Part of a small language model's weights: no biases in attention or MLP, 146M tokens.
MLP neurons of a small language model. Each row is named by its layer, matrix (down: output weights) and neuron, and shows model dimensions 64-159. Each number is 128 + 32 x the weight over its row's rms, rounded and kept within 0 to 255. Numbers have three digits each. A neuron's up and down rows have the sign that makes its largest values positive.
A block is one neuron, or neurons of one layer that tend to fire together. After each block is what it responds to, as a language model described it from the Wikipedia text at the highest values.

L7.down6:119067175084121153110114098170150132104161114149118102144158107180138176159185139075154150167109138131058179154085114131163139149151133077139092097124105084133169105124127111117121162125038125152175127139133152137177187124202127173108166152146113074159072191074129104138153127127145165103
L7.down40:150134152132090112159100103158163159100132135157166128133097122124154110081176119126150129104143124132141107109143086087094163186136120084074166107119127149125075170100102156087121109134157056145128105157151128135056138226112087152054096143132087137100145128176151106168097064136183116197
L7.down74:175173156130104129165147138106075136131143130075175124177111144096104131143101064088156183111166110160128141093140084087124132130131077131132162131129054124138124133124074118147108131080099156097114108101058152123112126130188100161102127160175188138170139170121130125121114110082118140110
L7.down79:121067113108105164082195118188163105144147139136074188106152120082133100116128126106121101094111141163126116155128107179119150112131174102110099083166180172112160148135142115184133088097098097167066130086094135161137131118081134117118129082158109133056106156154090178120135103095118148135
L7.down90:126126155147161142195185089128103130114112168123158179173160133141131143142130133120127138149133063127135114078154173090118115132112123132124109147139155113138090148105112107135093076127132122090125138095113187075105151102079153094160163105100146088138144040133085152097122091140154073108
L7.down171:074103133077138137137151124149152116120134142092162171154199093079148070124116129070117113099116074153036212170166152123133155147140141157148128179089149158141108089130105122149139150118064172152154132120156100126085184081150105123143061143159149148155094108135142158081115158117128129150
L7.down207:112141107077134099102123060127111171161122127121130083139161130089111126073142094100089131128139160151079122119130141129170141128123163111107136091189144144138146051128151138118111139090131121151108135104145119155119162150103111034119086122110210135147154208171120098130117114127123097104
L7.down275:084138169141132112176138149053102103125147159098173140150151138153134158124134163099137153160144120147121142113165158152145131131104114108187077186058135102150144113146091130175129076102067137122101076153150139146079117106184079152106140145135112166167170108135039168094098122128154217155
Responds to: Word-internal vowel+consonant pieces, mostly "il" after an opening letter, as in sim-il-ar, f-il-m, M-il-ton, fam-il-ies, plus "ar"/"in" in early, since.

L2.down8:147150093137160184123119085174117094040133143092079139159144157114128148164161135131135091222131148145207184138100115149166117114147141134126124177118107132129126112138109133152161067057139172129147129153180110110105136131106105095102106116092091098127106117170071085081120057108182120104
L2.down9:143079135136103090111105138130090084085138126159162149109164131108068114205177065123139084180166168177139122059168126067141124106106101166102155151145110120177112163141132123121137123162103139119116150155200088111137089160129092185079082108124079138106072135111085089129145114083192164140
L2.down16:085126156106183138163146120044104147118130148108156119111150131181110179145101106109139103126104113112175112078105173093184121124181080147160079144122104104142154147078141128115109224151144183102116099118108172086122096138104124141181159127094089113095133120128105097087136191182161112120
L2.down311:148148135140136107126124125160097102109092179115135134122123086059089116127160150096167114131145101142156132076130092131170077118115161155094232128112086126089096144143115085115097120098109138082157119126132189172145135133166150160137130146131167156131055142165169120095120089086144119209
Responds to: Opening word pieces of words split into several tokens, mostly " con" (consecutive, conference, convinced), also " ad" (adopted) and "d" in Addictive.

L10.down11:097147104137126119156164144071125181057115149131130152125150134087146118144166134154127178121103143155158074120168125210152107147132143124148153154142122146131135083122126113123091156152145121086087094175130129124186133104099084117149138152127129201191169051210118121114127108072119094119
L10.down209:162165097154153087188132115150134151137058159133101107150087134133128140088111117199073114126172178147079104146179116084097156153134197153141100127148122131141140140053177146143080119118130102127104064169097147164122115157155140068082108094118165196179168111126163110122077119119143064055
Responds to: Middle word-piece tokens inside split words, chiefly month names in dates (Jan-u-ary, Feb-ru-ary, Mar-ch), plus other name fragments like f-il-m, Urug-u-ayan.

L7.down34:107115096074166113128120164076104150147132170114129175132113137189130117136114122122099105079158152131185064165121089165124126135099125001149118171111113124147118084073118114125117164140182154170164075131157125076128180158148104139161181073148136150130132119107150090120094136167169116171
L7.down44:137071085123136154103159104144128173223138089116100122116179170137126134120183147054145117167216126122123191192177125165156092123149102088123126119146112121147142124085132099152197141100158098074157193145109142099107150077177129118121136103136123145107111094139146150172094130124138148093
L7.down78:139143129156134181110112123195112083143136104144135099086163153165079103129209089094120096210118173173121161136119145079105137211132038124169098126108106140164072137152134148159139173126117105106124134086152143083100104133168122139091105103117157210176138075120101121111187108140151103137
L7.down107:156087139187135165174103088133150087175137121072170129126096202133093065167211135176114151173095122147166133129117198122086113133158107143150098139120171128114138147167128130100106195149117138118067181121149127144112165054083146103126168090164106126121185194150123136129131169148166109087
L7.down186:099101121115150145053069134114147102105148058094191091149126138155110126121135108064101105132082071140146140107102072134126171102154136090130113136105144105117118100139154156105112163114118069102125146107065133108049148097139151128129132071121076164079118148164131130154195120188099108140
L7.down227:153150121102128075143138095148113144172137116186130066109135125102121142121137091154113122164104161084073168147143127177114088168120093126086016134172111105135133119167158123014094056086166101149097170137220100133150120110151111185087119109169157096099144092100095116158139107151135177138
L7.down241:113154153112145059090096132108112155161141066095144159126184115174132167145115120088163098155112169130136131127128099110148109105136074122163168038133125123139125147127118104151173119120105129118101153068088127117141134090125128109074092184146109098106166061129103148115091128210167184066
L7.down263:120131151124169100148185133095124129114122158189164066156117128103181128141103079118126198140110159104126132209154106136189131137121160172132139145127126192104087133106142082211071196105098123150132109141140085148097133158156085139129127129125135122116130132132118105072121090128070109199
Responds to: Interior subword fragments completing a common word broken into pieces, strongest on "en" in betwe-en, also "ac" in char-ac-ter, pl-ac-ed, f-ac-ulty.

L2.down178:137114147075167189121066134143113109127093163112068118100135120110108076104089172082091104115119148096142174098129150086067165127107055111115121133080109153146157158148209072074106128081175161085157073136161089122102153127140093125072110119107130142128161083098112118133047156128166111154
L2.down255:147148099120140135165149159087125130164125103122048138110166168117138083113128182180170168109134143158158121135124158150109090065151138140169113127149166154089143098106076126155128091087101169099126065123149111071100140147148107123090120106121141034114189152085106134136079149171155138135
L2.down256:154106113139137172174088174156120090151171187108103068125148080142111170116170150161108130144034134147094129098166101103145070084109115116091135066140101133115120132058183096138174103081155137178138075083121110147102113088120130139088132143148126140180138134140163116089135196195123104143
L2.down280:133146160133212116122072140121111113096131153163159139178123116135122183173105171141099131099087142088166121085128097093168140144128155049120143101136138112171129128122189101133178128114118119132132083082080159113129096050118083130119155135124103172122185122122119137120178144107138121149
Responds to: Word-internal pieces of words split into several tokens, like mer in American or commercial, ish in Spanish, and name-initial J or M.

L7.down17:115104173148116146125125098118093191158102130139111110142096140146109064101097076166106169147193135115127150080148060082107097145062119124139167133118078130148167133131132108118129097109174142084143138153085140126114135094084137155152136143140114142165142143147126164158075177142173079143
L7.down55:126113116127156159160133129128103157121134165049172104121116119086144130132110178115098191201082157099108079153094171173145090119151086136107114107142124145161093130154160142148195124134122094116093152099085148142157130088110120073137124158092166115069166158076120095112084118099146104131
L7.down75:129065140150151156178072158091137179172145131087091101075104121159114162110155123079181123153133111163196158084066132103101150153137153064098058110102130094107096105116116085127195219187147153110079105101116142091107107135144091117110101123081172142144146168096158151111115159114128154193
L7.down81:185115098129076146095120109158134162154133160179089079094178147132153089147204133140150119169152144143142084168131161173142055144136123159106158146170099075140044124099125114118142103123110107138097087138166145162138133098112094127142171126089106160130126164161157134201141160107113057217
L7.down103:192174124157157107111124136151165131202224178147086145110109129133159134178148117108179136202153161147133094123075131152132101147144120065091121144167077099150113107122132129113114078145110174133150160099059112143110129130125140164158145131121138097139083141061148129152128112093144061116
L7.down137:145129123116117094138081091141105147151125087083153118136136157221150109123160129102121114097097140131139131092074078069118098184126096129151202135108106121134072113091134156085132140173152160068098074068119145168112115068173142235101111174136132139131080135128100077091119121116120162156
L7.down180:090088134140130097140196166095194138138140108185175094113105128160153202160175111122133112135098092102091109041135119115095143182135095128128138055146131183125184099116097085165121142158129112161080080130136134148146169101090172097126194097145153143115149155142161132159168120103148137174
L7.down181:148126130136115141158164144129117129138151128105153117146123126117080190114081139143122108069083119150110149154123115202089073120129140104082197126052144182160109128131128111134066099122137154102171161110141073170131166084184138117213136097121133116104127151130095122072139153110167147106
Responds to: Word-internal subword pieces, mostly "ist" in consist, exist, assist, plus pieces like e(lect)ric, A(mer)ican, gu(it)arist, and closing quotes before headings.

L7.down54:137074116132092121164156057114108150124139169081164118175103122120125096166123135178083070192084148155115169126161143059140108152063132182138112129134035123143193128125112162094108109116120131110060097139159135089105077181109186101130095107142131082090113101164152119136148153121092111172
L7.down67:097136133123111160190170134117148138159126090148117200068105127166190159133137080087090157135179078101134112147085084107103123104154119024152077147167108173198088137108175097100099160150117145134080081109127139122145152103121087156134115176119096108121141118132149141079143176126152095112
L7.down69:063071082155124079135126164137120140147091128106125138171101113120119115113080188160165126147109183079138153145075184127112146107206092182130144107104125135140151122144174155101110177113087151172092141094140137106091119168167133106139134086092104171071081152112106099118142077131129083066
L7.down97:177116136172112116146110106058157152178160108131108068142142119079162107142119181120120065090086089047155062200178124090175081062161122115089190121156127141130142181102173139097127091122118135134160154177173129090097117177097108202141163104124114076150117176117107187181154165125142154091
L7.down152:119084112104124142168156154127158116110137159131140129160127086087123147086117178147130093073086172086165059154169117092113061119156072081167156139146150159141104147178108064126141183079088102125156171188147171138116141168155172120125082135151126089131104186099145072084170108108114064121
L7.down178:172134161176149136125140106109181115128090106108153145141101062133100142105089145179174152119085094151161137159168147118139103057216134115097109095115140165117123147174125071136122161139137150132138171160100121143093134093133133140145129069157083192148149056129082166135204118143138127095
L7.down185:161145131135113148133109183181146134096103153107134087089136138129143129144089178134129142133142150111141150115107188085117150116058056153150166189125180141128123167089104120159079151090050157111142098152088155151166137113137132135119100072128135117123174110156160123086192147070142201180
L7.down242:113146127126093131150101139129130103072095127158147180139119171088073168108144109115133154160062084102178115105145129099157156136131176119149110128105147155139142087215070115104160186107106149082153148165128173162108153125156095137092064160079086126139117097137104158114156131075175145099
Responds to: Hyphens, slashes and dashes joining parts of names, codes, grades or ranges (MGM/UA, A-10, B-, 1866-68), plus a few mid-word pieces like ember, ine.

L10.down165:081110138083087185131137147106133113149099144126130123095104153113097209148141129146079129127075148116132120126159128080145128122139116151148138077142124088124108149152146104104122154170142128148091154073148145121131060137120084170108054152167146193184163124136069102131065146102097137106
L10.down221:061140134127130098151097156144129119151145165146103116140139140117071151103144151119124066179085106193104102137073132187108125166092113122128117100147103102105142122139141186142136125099151136159136185163138105143103102064190169109075071142153123110219164144081097091058074057190060134166
Responds to: Last subword piece completing a word split into pieces, mostly country or nationality names (Span-ish, Fren-ch, Den-mark), also places and words like Tenn-is.

L10.down160:118171108112104112142120121170064144068139142140166127109062160122132145106140113157110133201035155139097170122103162163110148123153166167166181098129142111138095105125155147146125187110174091128205125120080165187121155144157092154125125156146129126116062157130145148114128070143116159128
L10.down181:068177207102120126118136173121116154122131120132197142171117172117138177087140097140185090109103107159096176124149100139142085151163159078104182091108115147105138173131199127181160133144112162137143102150140195077087126108150133105077119072135105123122166134148219101121144138121178127116
Responds to: Final word-piece that completes a preposition, conjunction or -ing participle, mostly just before "the", e.g. acro|ss, follow|ing, und|er, with|out, unt|il.

L2.down38:133108127130177156087155091143169121079084113112098165141095096161134148130162126170125079160120186089130155125089072078076165141164130091090115146132122149186107122074136188101077112160111094105142199132098155096131151202144130168152163128171125141082118078149125168131081142140112112139
L2.down49:132108124194134120176129139068100149176133114134172141127193104129111099147135175051095175212106085111151176108098125101227155116144168191130121119113100093096128144134098103117141126149115105127130156094163123124137164145105164079100168121134140167110086130139111178082127112150171158100
L2.down179:068071144161171126111114139163120104074106155093137155146103087106121187129134145157160113135115118115122101149097103151147186108177162093098097107081125096110140163109114135190149182128128124060098095102166154161112202182126148141163123121126173079082114104150055091133137087152155162135
L2.down243:120185085152131075161117090141179164091061136122169123121166123160060108178159117121129123229076108110134146127123113131146131137153134162142156145134134082113136105149147142133126059112123074106170221112169178101087153176160124084112126142141133153092127109110111143147110128129137148090
Responds to: Word-start or mid-word stem fragments awaiting an ending, chiefly us (used, users, using), play (player, played) and ac (placed, character, teachers).

L2.down26:111172105154082093081133134120118164181140157090102170156126127138105179082105174038166186128158141116130237115102118094107149149151160099157136177161141156108116156090086194128110098102142179126181197102143121170106115072160160157182104132140138129087104141157176106135155123153116120104
L2.down72:144134109166099133088082165140077115125128111130209125126137116108150163096123157126091124092167128061133107135139107132150065171161137144164092117146068074113095093133102131108133112122104128093112149118141145127140032085134098073140090085098157083018104107119117172142128139128115110096
L2.down218:151147078194101116127120200129149180058100107163107139093101072090132143132171195126126150116149126124171173173156168155068112119097201105100129127160152117145139176103120106166124149191119187119126091126109166193099093157155204082096165136139185146151123139151196135088163182097148125090
L2.down306:126093162148078146166090135167098113124141117168106130107132094159098132116173135071092115124124153151120151134134095152097112106097152187172070165085126165172107117123097167126112143108131140122081131158110074145107125128168127132076066101029156080152126122147060098091077188153148195143
Responds to: Mostly curly apostrophes, quotes, em dashes and prime marks (Shivaji's, 2005's), plus hyphens (play-offs, 1998-2001) and initial O in Other, One.